config.toml
n_kv_head = 10
norm_place = "pre"
grad_clip = 2.0
decay_shape = "linear"
MLP neurons of a small language model. Each row is named by its layer, matrix (down: output weights) and neuron, and shows model dimensions 213-404. Each number is 500 + 25 x the weight over its row's rms, rounded and kept within 0 to 999. Numbers have three digits each. A neuron's up and down rows have the sign that makes its largest values positive.
A block is one neuron, or neurons of one layer that tend to fire together. Before each block is what it responds to, as a language model described it from the Wikipedia text at the highest values.

Responds to: Word-initial fragments, "for example"
L3.down1159:489460545489507534501514508504487491516485529473537481512526477477500518482515524498481504476500522542494496517490458572494513490522472508501480482474459547477451527509553454496514535484490503521522505530498452518493496465493500527528508518457467510481483477525506510531494480511501525464493502501566490520496529482482463540528460486533502528498513484530478491560517457500498499442494521492514477530506547526454508527484483487464497482480430488507466486499498513491526510510522480502477519488451491491516472466542510508498486482544504487519544517490527505519530499454515474483

Responds to: Numeric range continuations
L3.down521:565510511560476514509480510522529472487511492535549500540453515494550531499494492513451495501498493527488461512468492451460462519503450481500505529494461519538555522499507538497515506526492513493488511530487519481492494513488527467509472529496492492480489490522483527497534514478470505541546540517478540500526477528510470486494493484536540552550492502493480494492455494520496504509499502502531509508489477464486503449470486441505482555492502478517530484540450516463481499490491513489520562469537522509497508511479485504503484502495496492511478484491481558504494488520499485510

Responds to: Final digit of numbers
L10.down792:485508523493516504495546498513514511510531481502476519489468516541508551518507525471519484545517520506476513495480421471463519512487535523536504483478527509489513464489494491490566489511492516500515475495493500561547499482542534502509522501494461502511455538509495468485491466478479517525519477485556545476513526522494515492545477498519470464528541504515476466511468474499525489514500452520502489465493515537508522534512508496507501522510484503487505468493486485523501451483512525556503481506496452546517448478485504497483509502502457517500510501473476473517498545500476464486
L10.down1060:490516489497535551487509474485495473505508486514451500506515476500464522484540493470493467551511551531528531515479519478527513499488509543481521512494515532508503499470517517492492484510491521494464483477502483497530449485495488492552515463507499531452486489514502507488487522479458459534510443464511477470542514501520478497490511481546493532494520524520527516539469487455521507526520501515512516530518454489506483487505518510424517485534470504495494478525491485462489533523531459472500491514518504512519502474518504546533519461511539509461473502524531526507482500546509493501
L10.down1255:512511537504484516491559509504496506469491449501487493447461535486523473548512504498459497538474469496495494490458509551488495486465489456453489511436477533501491546506487454507506478475518509477492483511526481508470462469438475531509512517516520498512517520534505497459477464482541493504489464515509499518526473501460496490462523497527476525506500481518507518467512481495517506476525473493513519505529490473537494511487478509464494540490447492483499432548515484471510510469513502500530510472499474498451534520534504470490486495448517539470529485509481481460505543500525499510
L10.down1661:482502509461507461514496490509553478471541502462484459518510465473504509512509486511486467530496495511501492442488522498543498488536486510512498490492474523519474542469488518506499498504499534453514516499467515514478515489514478493502493485523503488488482505498487478488504498446458479485586494491476479520452535538467479487507505536487521521479493532501581499528474520508480487411479457471520512491499486499493479515503476482500471552472516461477511476510511503540502511487466479479494460536472498437472480470488524486513483490486493498534516495518479516511459478517490511522

Responds to: Digits inside multi-digit numbers
L9.down329:456451472516508504532476517482523473515492556478474502533512516498497549472473501477456507523499450480500473508503471494501491496489477506520514542463461500487538525467533526448519524488522463468514472462494524513531533487485505535560542538527494457521490462481474490409541483492481499480478487493498501492473537482486486501499525490512499503543530511492496487473475485467464499490488538518516469552462483461496522540498509496558529545481506518489455497498500484489474497536488523508512503489500479473488509447471487540504477482487496497468515473453465444458514473528514509494
L9.down363:469508478537473488534462477506473555510464475501484518496463511472536496522509504466479494502573519481468479502501492492507510490505526501495492521496488511510485540436495447480472488534506518512517496518534494509517519505496509475504516464482527488463482502513496498493516497442515523489469511493497476477490531488543507492502480490484518463489502505517470460511494504485481501524489480507470529432490515497525480523486487518521477483500478462448481487530516481551512512520466509493490499486445536534493517484506505498476424496488479469513486505470511487474501515473481500521
L9.down503:508537527481494468487516542467532507499439465480536519472510478501467468504507470482503504540509499486473450505473504484512542470461473500509493491465506529477494501480493502516492479513510499541518497452496514465496532511495491487496474502471488517508510507502488448495498494478493475484472452480517490497485502518542457491511508520513515491543553511504484447510509473461512490498504479537491486476477491493495476444529527504487493506517498533497475445529544485497539490428452514482457535460467479490545486484495550466468496486496471501510477504502515537491497524501523521524
L9.down564:488564486559480522482519501504493506484529509518458511475466537442512469460491502521486525542526473530474490513534459488521440494493535440561501451515494461539487477505550492512485474468499494467512505490489529556446501476499444507507470461472496567508501524492492481535484488563467477502478492483494506462463531507530526520471535503498504487457523470503476505468524509482503517501509492517529535507508497508498513458443463509506517471498492509508489473476491517452519462500481493446507473542467454456463474491511495497536519491530448506514511458490528525498514477501520536529
L9.down612:450516483484452457458516498507526501507480503497544509480514462494513498527492498528469533490489499472514484518487460528492479530507489553514534502493489484499525512471461494479484456455545519541463524453503467505447479478492514524533495523531502512488580493470480491506482486460520459508445506509496520458524493499510470514458496496537500511486537500531502452503470485520551484518473459484492518511468511475501507464471464493479508491499466485506545465485499498544565505556540487551516552528497488546487492519465489503484531488521488572483490487508520541498506478470483516440
L9.down632:473530551493486489530486496552505464510569529530506495486506511514521530457454544539532524497548467517489490502488519469496479538466512485487488481523520496508487543489554521538434471502495502487487558519483499487523457470521447551507477551515480516494539529481487493485502454542497500525507469482448511531515489488496499518523531486515477483544519492503473474507512465505531459526467505490520465547491467548471452498520503469486454507511479463505507474529537503470542475503482515516458496485518487494504516527487497469501469477494458521500513489477452477498514521491531484466
L9.down768:491510524506498481485525466499503498498531476483516519494501503502528454513490469474453505503482507496491500494482470501521496520497533530510519512490496477493512495518494469486538510499490512505546476481518488449495482504485482498490505461517493515492510482488414519506448490478482541538506503540496525491489498491491522499548459468517500523430486494503509473535493502504497484486480557473504491522502463503538528484525515509552463549520494520501491507509434504484514495470537506532457486495542508492523511497489537559468504542458509506509456528465481484443464502488437496488
L9.down774:492455464513518545496544501495492516482532513482503461482463494482509514487458506514496492475505506535488493498501501473454485512525491453541539504474478507470504501526507523462500499471482485524489508526517472495391467524503491514523500541518497492505512513487509499535501479515510520503531486483489469516524484488517492519491512512468505494524571446470488490490511489501512522519494499484484495489471513504502502486504503468524522465473536477500472514507526505516461487512508516441488490494511496548529523516510502463498508460514509483525486481477465512498513501530503521528
L9.down811:477481486468475492508519495536545470499500502490491507517518492522517540532497444542490500482544470499462469467483527490492487497458460495523470464499548480470507534471502450495475478514512539439517476484475488513526496465501521462517483500499478520470490461466480490516465486482506490502520535473525514463509500453491549520503527482514515505497518485558495512493455467513516497477481509516483463549504537475531498485477489468488516462483532480505534520484556531516479458502495512466519544546514477482496511527521504478489515483496514498501464564523489479510496511476486507476
L9.down830:524495508579479522458491459505502523526501471482502493491486523474481530478534538454508493540508553490469519533472480462521488527517498494515478516475535500511500510504505497458500549509526522477493499472538458500520503489495526502495498523509472451458504520496489530559489467490486521504477515542515517527525566494507517527466512503514505526490505504500484514504494485462484557551524502514522515501493485445462511475512505533501493525507535500496509471525457501487487506485486532441512499525472533523531489472532514493513528507548429488486537460545532477474498475495481491478
L9.down1068:445496497503512495483501502486554506539497498501519478484495509487550529526457569500497458505468491530476510527530539501525529467484509490503429535480530461484549516492494518445509478507497475464505496452518519501497495508507510473495438506526498476496481518469454500484525484482525509532485519524497501495483520515496507545475525490504532502503529521477464466495512504517543503484512467497519472505495528519466473514541494541511496486492474515500506507540489484484524494496509500491511505456453464515521490517503491506463457520490453446518490480507462507518487514558513490544
L9.down1077:539534541497490463471504432466495554503518465521509487477520509496532492481492543498463505543507554511474518489518497514452518495526459514495488491455490539482518489530482491526498498499516510471517471492496517489547508524490512498512500494475527513525506536482508543497500509494490502492489531499502511509480495473612485525508497497507524504512502502511499480527464451511457483470487479509479506476528446559490504489455533478487491468485502458524494507504538496456482476471462475483490496506485452501471492541527480482460510530493529517495525474512516516480498485538495534507
L9.down1084:481510501444502527489512510493534504514478465479487514510506520488506500514472492496499520497490471506513470520510470515525502530466555535486554515496470504505440520507477496489482491471499509540499484490469501484511520497501545521490505505535441455465511548488465535507477522492483522467454485501529476491493512498512493479534496494499521545518493489462422510516514500516528520515499439541490528454477477492434486509490489544493506505515507515506474489515535506510516506505451477467503497516521527507473548534524481507511528513521509493499501543486484544571513516454509489481
L9.down1164:501493461520526498490515501516469467486500508538474485490466484495537522512491469532505442488499496493497460478495483482469524507514471490532468483532461502513520486496488524473484493472529504526531527513479505445492487497519489523530525489551460580531538524476521532480510523530510515513491510492497526513503534485515502460524457505506512511475460471543494469488511498511468477470531492532502476516458469525526482531505485501522485500511470510489472499499515511503541487456460533489521511461458507461520487533503503524510493500537509508481473500475465498527497534465536499494
L9.down1641:520519533520471485457516553513504482506499511501482482542479458506514510519515543486517509457494494484494480487510491500502493499488510495435507498484527491523483511464490476454522505517559492486414493488540479517531505470502474491512487463487516501513517559478477508486475475492472530560482523462507490500522520494512504474487521482485512525528470533531512521465475501500517507510515528516475455497494558529526474557507530495506512479501499529485461467495492492485498481499482487511479519495526449527508525543482504488506501491473464502511475494526497522491498508512494461484
L9.down1675:487491486531531528480555491583483546508530476529504468497488473534482505496521474499536513483500466498529496507508450496479500485523487458495519462516529534494500538481499473510448479517514488497496484496486494511480499510516458526499505500509527511459471476445470513534521475490459504509505470474496527539530518506547535493519547519497462512496486581544499523472497487535515499443528505537519498484452459479503467483481499545473563505502546492490500473463494526517499499458482496516520551505519473527457469478517515477531491504490495493514484506502434485488485482530509497525

Responds to: Word completions and stray spaces
L3.down1393:499508458498497548521475461528489499471505498517493497467506522520505479472519481509552536531484514518510497535472588513514510425496511466509467533489452502442500495485517505504492548516477437517509515559473499498502524518526505476503506502486479542502517475480487480494523510511468502529468493524508476500471541488510500492508490457474483492553509539547507517504554472511501521528514488514460449492491486504474495476476503541499543510470477512492470507504526534492488522525498492512492486483466488511488508503495530511498522537490502449506499491479499465488490445447472535509

Responds to: Preposition "for" (durations)
L9.down69:520496449516503507491509487476533500543519469518483523466460462499566550532476525509518475482468496466522486503457494518469482492563449554505481508524476485506482485526521477493517498483538495484512521486547477532492478511482499490554526444501474518516520526509521452505487512477505499491473441514476544492515509493515527505485525469537502526485512522487488497538463507498511528478518542546443472515521490486506514500491486488533483538498537503455535433520558486508456501478569517511487484477475497466520523479555528510455490505517496497507524505438507483505498493516536497484
L9.down194:520438563474485502559538518442439546475484527474513515470491545531491508531510525522486509479493533488463475483492469523460498539505502489463491503524511487522490474512508554502500487502490475475487566528488506476466465476511520489479531505443483508480549449494477494544461522483496480500449476542502461502467504501526514507536508519494513472509512480504519540492496510432477505525500507493498473518480494450495503510527521530531511487554493463500483496490502565519503488492476530489501472469484463482513471543481495566495442485488491521495481487540470468523455514462496496507
L9.down195:467494474538491521490486495484483509523470514494522517457478475444534507488501525470464474510481487533463448492548507492513529454508510538539498517517511465512480491468516512555502499449498514490528499533543513530484534461505537499480489508496503535483507549536508484505521510491460481491480540534469489506543496493465500487511529480490539530519476516463491508511466523500511469502516497482478531482475511520497479481540472508533519518459517473494476520499532505538522481478534474489507544520516500499495526499508467473538478486465484492482523506522497448498489527486442450477
L9.down275:518498496481455486512506498515518515509462492528489493468500491514513492475490510491471477481447538512507481483522486515446497470459414490520502497494483456499510492468488490516488511538460478511507488494520508502507492499524496533481538491484503500521496513462526520470482511490477504487504500475519497498504505506519507533468485520517482483477487471495474467539485474524517464484462547516548499496525512508504479516489522487494537532533439479493544514502535507473502502502532518535524499487506493522477466527512462501509478500492451420465523489471489490490505506488559526489
L9.down295:509472467469484488471533489519520491500506536477509459487500456506535452517526468526494487507516495542471473509502491514513466521485490505521500542491517499473490518504473511478468514486498457542464547475509499498541526521521564514537500491508496491452493514473519467502524478500473532520510515517502503485552457488501487475508453495470530465497506494504504488493511510538482490517481509489496433535502525526496507480501456462528507510534463493510515475482469494527476512538506516466516496473537523475482501493544532521473482491495486517515455524498514497510540522448510456444
L9.down308:528482435516475498507475541573493501467495500493491487545502516475494502509516467494514471522495519503486467532480472533524494490533497521495502521478529442510523494510478525479485468477491504506498503501506453518430498506587494504444507535477473518510486485518525476465498490502456548479452507481486530523502493467513492492474517477520517487489489451523488476480460512482495489464459541513492515552524510429513500548511481492499502516502555522487509454505500479480500487501520526488498524500480497471566489530511494507503493511466499503500501510496594500533511489497511494518
L9.down656:525495519503507493533480508491506487489527463482499470475500460474507514528465502516495467524488480479520523490497490562478479510524495493515481509506538483468478546504479471504467457487497508490503525512532521503469513521445454526466489486551491481477488496459519511514518495471457492501473524522488457494506490501498506477507453507501544489495486522503506480513490511483503515477537522479472545547473516469476550539553545503483493517474522525499438503513479498508471488502527466459519499507502516482517494495501512498501521483488462516485503469495517488493494499502486501477
L9.down661:498504467483490487462493462513494478467491496547429472486571500522437524508502484484516507476515504508465518485504481508527514476487506519498478503514483496504492494502512486518498488515525502510526505519495522529528552496475571479470515532493495481502503504488488521478509499482475507502494549560538444470501537512490486514514483488488495533507477558500516506522480508517502518518533495471544522498497500495513524477526503497510457481504495488543532472464480509488486493525491543465506502526510473531514471505471500513518512475512508517447499504509478496512491498480452495493
L9.down896:540496472489516512549539502513499495496481467510469500496483489520469522488487498482495469497458492516538481519435434531503472474524488498488488489521502519528467508495530506483508460497518522499525515501502459483484487525493464462525479517504492497481494510460513520478509543510516482502520500537489491483541474505499509509523518491527481491530530524511543476495495514552498473517537466481472505507438499489494540526495517502496506503507500521483469474479560517502492503508517472510486536480519520496535494478476486429511506485452478507505522533497505517527553464500517466513
L9.down1146:474524507475495486492511486509454528502522466525527500488572480539509530503507518536455471489502538576486521474499475510516474497480499478487479473492510500531508477530497538530510548466504507511485526502461521504541485492456523475452476523534499467481511492514514479466529489488484480520531502487509509505501519505517484482518512528516482518466502503517486493487496520506507460486471502521449474515486539545490523502505516484478547524518507501514458492524461536456529425492519518474483487459509493483495494518538484522458456454491492476505487500467466479494503485479488472514
L9.down1338:505574493523501506495513438545521523467490466505535487509468468563513544514484457550504518492505503535494544468469494509494515482535499513553502535503510510456485502505500475540461503513537478538496525515517514487527553508530489501499511518570465538535513464426481536534500475539499528489497475517460479473468509568470451537507508537475515495485470493504501519471503558520502530533471509503499505482495497520525518512485550504491469523480484471497531501484535487444495462506512524480492476509556508516493511499484510504490557509502483478516488464487500498530490490483511516503
L9.down1369:518489481485478534519497530530518478512475505479542497540479514520509514500500513526497513483483488462487484490497466516480506464518490477477503471511499541503539554480489573489534492487470446506477497523513515498507460423506489530517500497489540507502527527534531501516512504495492492554484527474426498520476547484550468443492486515468540503519529485494502537496481466526486458500489501480510518508518487544474478472509530510472469506488503482527481443477499505495509539493479490458520536491477524512544507515513509533508508418529480499543532499479522524527553466523441524513
L9.down1419:545499457510535503516475532542504490477547507538508477504512486519510511518512485473483465507505486534537514459491472503483488497484498548466512465523503482533512521467522504506479462545480475520474512473484450539461543505474522491510478508444547542478476468510489486470513438476527533503503488490513509490514560486467502539521468441546516471501509485461494482503442520487523493546492499479493477578493487520472487468521480501503493482524480521474509503491504529537522480493529518512491439501526500460492486530501494510538500524486470517498526500479513550525498501456494514485
L9.down1523:491477515503488471519506502497511476479463480520515499513510533514538525484487486507480504481495525447514516464506493500523535470512501532473542480460497458468520533460486520500490524523509504463558505527483506478498493478532520509487512510475483489512526519534497478462508530459509521532481532508514520504488461500487522556514494514490544502465487473477456520518513504525491462494481485490502510485472507511494466492507474494471461448492480528518497513474515505483543513494484509525475515498498538472525512518508489482537439468497484449544530510511571486526527501509467454467
L9.down1603:509491518481480519486486481444500508502474463530507484545492479432467528506512562496507486497506545519496483519478493519486497517506534542559496489494477513554499472486483556485483493474533514483478537523548458496488471471457492495490476466487474551481514516511512482489487457502513530518474493512499467489522481457507478494523495517508470513527514504477529471512441533518513490509502518445470461441467464503495523509484522455493519488520505527514487496515509481392548463478490491499509505465504527472531504529503483494460490460481519495545509458542471489477539484473461521509
L9.down1645:471519490475545497476486486499473558486528506462453522548487468496510504484450475520456481529525496505514470503515563457510507463497462527447505471495488500490497492488474481526488516490469504500511517499552509518486448481537505517518460528450538449493512499516512481487511578480558528497473507491504489498531508480531477467482520503547514497484512485485493477529492487475509490508503466561515471545482510538534528487500477529523522529501505465506480504505549483525467462453497490472488506467471504489517492472481515493495521459514506501516528501482533484467501505451502444472

Responds to: Split-off space before verbs
L9.down164:497501518512489456492529452530548516506513532534529520555478511461476510545505488522519523530476523518506497491493481503519543543474478485483502483504516486506517462495493509537526479508463477547525454504532503501564533487498491464522474512506518555499520523454516510552492534484508517481498471474494470514488465503499474487491526534506465465480563514453502496505524489491499529576509523498526499534541454482479496534499497507506551529522530492490452507502567527497506480519531477489501468511514493502473457510510531495522487507484514488475492487492511508527479495511484502512
L9.down272:525508469468503470523513456500511519481515446495537503483496478557462465577513476525486557477506512487479526491483502534442495457522486506488529570549533450466502550461495491514496544500524480528520535461510535464454491505477510542485461543487503512542464525489517537467504512478531526477510507507513529529492487488504513472497540483519467523541494524493492463481545504472527493510495507512494496516523493491510511497516522481490509477529472502534496493485491521499478539494527478507494507523516474503490486541480494520451507515472487466528478513530544446497480520501516516532
L9.down303:480521496514472504516494533479512459499511457518500540511505533553523458485457501503526477468464483492505498517490446548480492520514499469544502519480528510500518504523517463465430481482491462491473515481490482469539530505515450521506521497525532459511512483493517444521510487468498497483519516488465526489483438525539517497530499499522513487529508516494483520498508539489488502464470476468509495483458511516521520515493474506507447514504483468553542467541544513519514489468493457463501506500491510482562523513495498487485481482523487527517473461487524428504548505494559530519
L9.down502:514464504514473503490503471512507519505519508510521533472473480474471444498461501489511485485523492438465510530481508493469513505503458525503513512490514429501544508549545499522503538517486490477497565524453504508515480511472506522463445506482509498496448453468507520521469492471493488452499494505481493524493487458488500518508519463537446470499479502483496508511484522513466545504512443492443511526513506465500472486494508548498448486496435488506529504482520517495477497506475530479493542547488521520483467474490525502520519541459485482505573509522485478489486479425487482471
L9.down530:477479462524508490481504521509496473530510504514476486483481456524493491476496485488479535462522524509509478507460491489549522503484473471444501507424516467475485496525502518535560523458570491475505464481471512516517485463483492492483493518522495502480451463480503530496507486512517499448521503533500485525512490558491458477441508498538526514528499483550464509500460474538511504513514554479498509524503495535491497500481485470543503542544491494504492518506478515573537491487474500533540479493517501476507513498506420500512521494493519520552482500510508538516480493481505506482
L9.down603:471498550473486451517470521515509519437525576477535469537533476520452502534507562472460506489499504480489493433498515483495511457520498491503494516431496489508482447487508494471504475503506482501488506465521484527498528494512468524510502522512513516508566433529467534514477508480501483509512492485500515481517503550492504487498480526479518493492463495520487489479525492490460464495503487547520512497463567542491486535509533536499485537542459557502527487512543466517499505497536489507502475480502495457495450510493531463488499537492487499520554478512509442478469524492510531497
L9.down816:500532505492477493490518488482504522504479485518488521479528501571485481487535517486491531499492509511523492502474498523516507521499437531477440522503506502503502506530466487495487476478485520472457512472508493452539516487496534481500551492535502494505553523505472491536479541483485559488501497507519494462476525534491504472531506533531475531507502526482483487498521513478535457468530546506526507481509509473485484495451511511475531531447517499507517486497528495534522475482487447478564483481522462511525506476496480535523504469500479501484433473503512484538521509489472483505
L9.down1044:472489503514506524520545493468476473510463468511529526497486513478499505495490490492472471468436524507465506480499478510493501524500484513525515493491489513458509474477541416490509483527548495429509504493523470484546499434494463526527474539479511535508458538502529506494465512468476494521483533521499541471506487552518504484501515516538492494509466527462515544479515513511467523463496517485509521533477527490513503533513520511482456496534506544496500483491530440498491523522475468475517489506501508548497497505474523516456473507474455497520486447515507512522532492541523514500
L9.down1062:498469520507510555503554533489532498486476473485473484532504486547496512484519482511483484491574480518474491464483545475527479516484528488481516517482542504521452487478473495469555536472459449465511450470502544543561494479498468484508471516542504459511509514501504515515515525526521520525504493517519521491497517471496459509536489532559511492522521517520514450504541460489520519529486485498540468489504501478516531535474520514509483521491523489488497512500469473492498491492511535478488500519511474493512520516507516511477479519504509468509528488485446548546485502511482476536
L9.down1124:469490508512556495495512500515501513481525528513497517501544551482477499518516480486518492489524535569500502439525529452496526527508530505509514489536502521514514503497484516513575498463541468480487540477473507481483515478514506507526498488525521544484546510461507470464523498469486485515479493468449484521489487487519455505479395548524479507522505493515543519473497544524449548497522530546501496467462485482508518471467501471510452528488519502537445498514509478512496486489499445532544477461509478523508517472500525489460509512475508460471436498496505493516484501494492523493
L9.down1209:495517525515496522500512511488481508520543476471466484480480550572535506455491504521489506516510478494523535459475585495508471533496460512474531510517487521518483482497498469508527484473515503503524535463469545483502476468486496497469518544510511493507500493500530506474482521482510496542455515514505497528510533514534494475467479493503477500592500514530464458524528516542482493486504521499493517485478518536476497489480486522493466501553497495517465501490492465526522488472528441530482456480516524516498490495486507471544516514485532411510547520523540477451516514480505501489
L9.down1300:490500441509511523491507523513495498447503473483530506479490516598472483477487482510466498528519495542470513484500527525484469474475541455465481510518504516492516499523523484454543480455503488443508490483471501474514528499478503502506549525495467477515490490479523484526507547461488506459526512503491533523497478497529535547458486499523480509507538521520486473497523510453484503482461501514525467507482524543537508458487528492494518517509528514521496501489483525539455508459491515454476510464510490541539503467476552564488522484517520438508544492467496540465521493504468509460
L9.down1345:568493530480482468524483509477509482479501484492484551537498512481530458524493508517520453515482480488497459496479534485523510534498479472495523512480528550531563489528529501483527482513480509437525529490500515531493513510481518463519494552476503469484488500490493535490575529535467454537511555512446518512462529452491455530500514492527461492544538501558479467498488511509534453537522472499483480541500452487450518497468505491467449552517506516491514528514506509532479492524515488449467510537530512523490480537545501534555482473491514510470453510501513490488530522459541519474
L9.down1554:476506452492479477480521490475515494504498502512517535524507508496474482510527512530507504506500516540504521505538525472454454457489484505494481483537550470502468500497483547475521526501553519516470509435448481519517473469436504528486544509516509529553461508518531463539506504474494489497461513501496490495524538492577485530471497481498497497516534552514494487524504516476553484474471546519516459466480462527506534481508479489518498511477504498471499488558495502543530518531487475507493520505513496499497491526519458539485484512526466498545512492452473509515476525537520473510
L9.down1633:488544487464486480450518533544531508542505501522483503482531485485521521481532520499533535511486550516505520520440502464514505491483480531524501493485482503522529508490484441532537514488492560477485467494495481511503478477539494472496520507485459517466528523473537473506481527517507537517496505489526491469486443497514512485467494479501563466531482511511517466515488527494509498557515529514545480510496476498489534538480486521492458505517522516540494527480518505500485494512502488511510528459537530445494494478512502465488513490474473453490531535476503508494515461518504474523
L9.down1725:521479480484475535523462493503496540508562500484471514498491525524489506528451483517521508510508482508532523520423532501507475506539523486498506540457483506510462516508487475505543491510440512495493505533520545497476533476480515504486533495442498517496448495522520483458483507494466530530487539494505497529486502470504505493478471509541508520523499490487504490498496526516507473509542489477529531494481492521499511519481481521467544468519484539501493526458485543468507467481484500534504514486500461479467460480503534504504515489496484456506563528483510432487504500504521475500

Responds to: Duration "for" before lengths
L10.down540:462523493506541486511484493499534501519452505525523529490486507519533516518469523481517509531458509491515486494509523512493474505494453532488509525534464480485498526478454509534479521521516533485506480491497474503507526474502545484479529512483476511466509534529496474506504493466524524505509530477480447508518466521509484490519488529505445485478474508469495484485501474500505514467514492483515532478582493509525549504511479521571451535500497497456476465484501498522482490501516460543542457494506520494485489520520461485488491466481493492484469482444506457472504544527509509481
L10.down628:475515467504504500501481513477485457488498495500508505472494481519484506524494568520469492499449481489496490489545493534454516506486414474493522505490544484539446489523515479506510486504521529494541520505531507511495476462534485481476473487483503483472496521494543514469497485467541525511527489475466518465485456504493469501481482516531503542498457471493509568510559455516525500497488542492520497499475496515467452466506502470482521537483522471483470494515499507520479538502491509524459480506543526455498519479531468511454519498497528514528499511507563477488498493548489520516
L10.down681:512495490471500510491469508464494510485485499493518446515505509481482511493472537497478522551488471440498470478481498498546493437526476502487462483502475513500447471458477537504483472512524452468533491509541509478506493477485498512530517498527496502544555468463518555473490490517478540497488507465523526520476466505470482510495464516510510542502553467513528498511528505506515472466520507468468477490517515439524529547471490522504446522483512546524474464545494475544493489505492441457514510476470507461522467567536469490497498515492503481502518487476514501480489511516510524530
L10.down1197:499512498474505525512488509484471550490467492526480519491536511528517465495429494465498446492494495515554510442467499458474489526498533502551516494478503511466501526555469557506511516529525474464493466484525463542494496497505534504495469521551502447467499471503511475514536472506458487515479520520481504501503478469529531506501542527471453470490442504479517488445518471471492491490485493523484454492538482466475492511495500521462509494514489554523523518496486470487472458530519533510511521494446537500507478509534511515470485577476455529509485508516529503462464501472510533508

Responds to: Standalone space before content word
L10.down718:492500473527518507503518517509412514485523512488455476492494523484502453525497498529495510462520548464514521496468533513509502501440525467529521453451428508533503475488451459499527561468519481496497531494466453503506491500498484488514500509519528559471503530460512499499501536487510482504465505524523521528481542453498470478513494512551463516515452484469489498506500455531519484512531473484509493512525482509515501526572497487477509478481568514489518493511498518495513488536516471481500485470496487508515528489497505485509500504511475487509481494534488471509488512536539512517
L10.down796:495503545478478473522453476484491459549537539508494525491523483523478494511525493521474511473498475478470513500496493493532469472483486485540509518451510488525544509490516519460472510468530478535546518498502547534509474478516489497497546498492499494498546544507508519487527496514530506500502472505508516472496531531493451507477487529573479496499536498519506527486484471470487514514503488493525514514482438489478500485551487483477507501533449482503477499501481476475496488481474484496541513433514501468519536489519482555474487491505504485517531518545541491475511488548534517498
L10.down1578:502520474496506466491523520536490497514511516491489520487488454457497529516491545497521475508508490526529511508480501473515483494496449519520497525483479514506463499518522491518530513530523532536512518464477498481464505526523507515499487547495488509492463559505531501493454495499469459477465488484487512462516525487496479505483514479497493452544529471472522517522517523507507505519503525529482457489531454499479464505509469515503500476481507467483512490459497475518454458487530483502530485524539508512479519550498512493509544490449514472502481496527479490503498502401529477497
L10.down1592:525509529472478493486492504504489483516486472516472512464506554484494509487487454503483504517475524446533498493457523527475473503491494536500503482448522497502528542537503531446494539468517525508545496511512493497498511495476488484467476528519474486532475485482517491444509519504499512532516471489533432486481528470505540459497503487502503495516533528502500466479530489491501528479506500468458472497464487472520502480550474446539526506510510476497492467497586478473519469457494498513507477528506448482501482486495489487520556512497493457504494503496528478504516514509532506532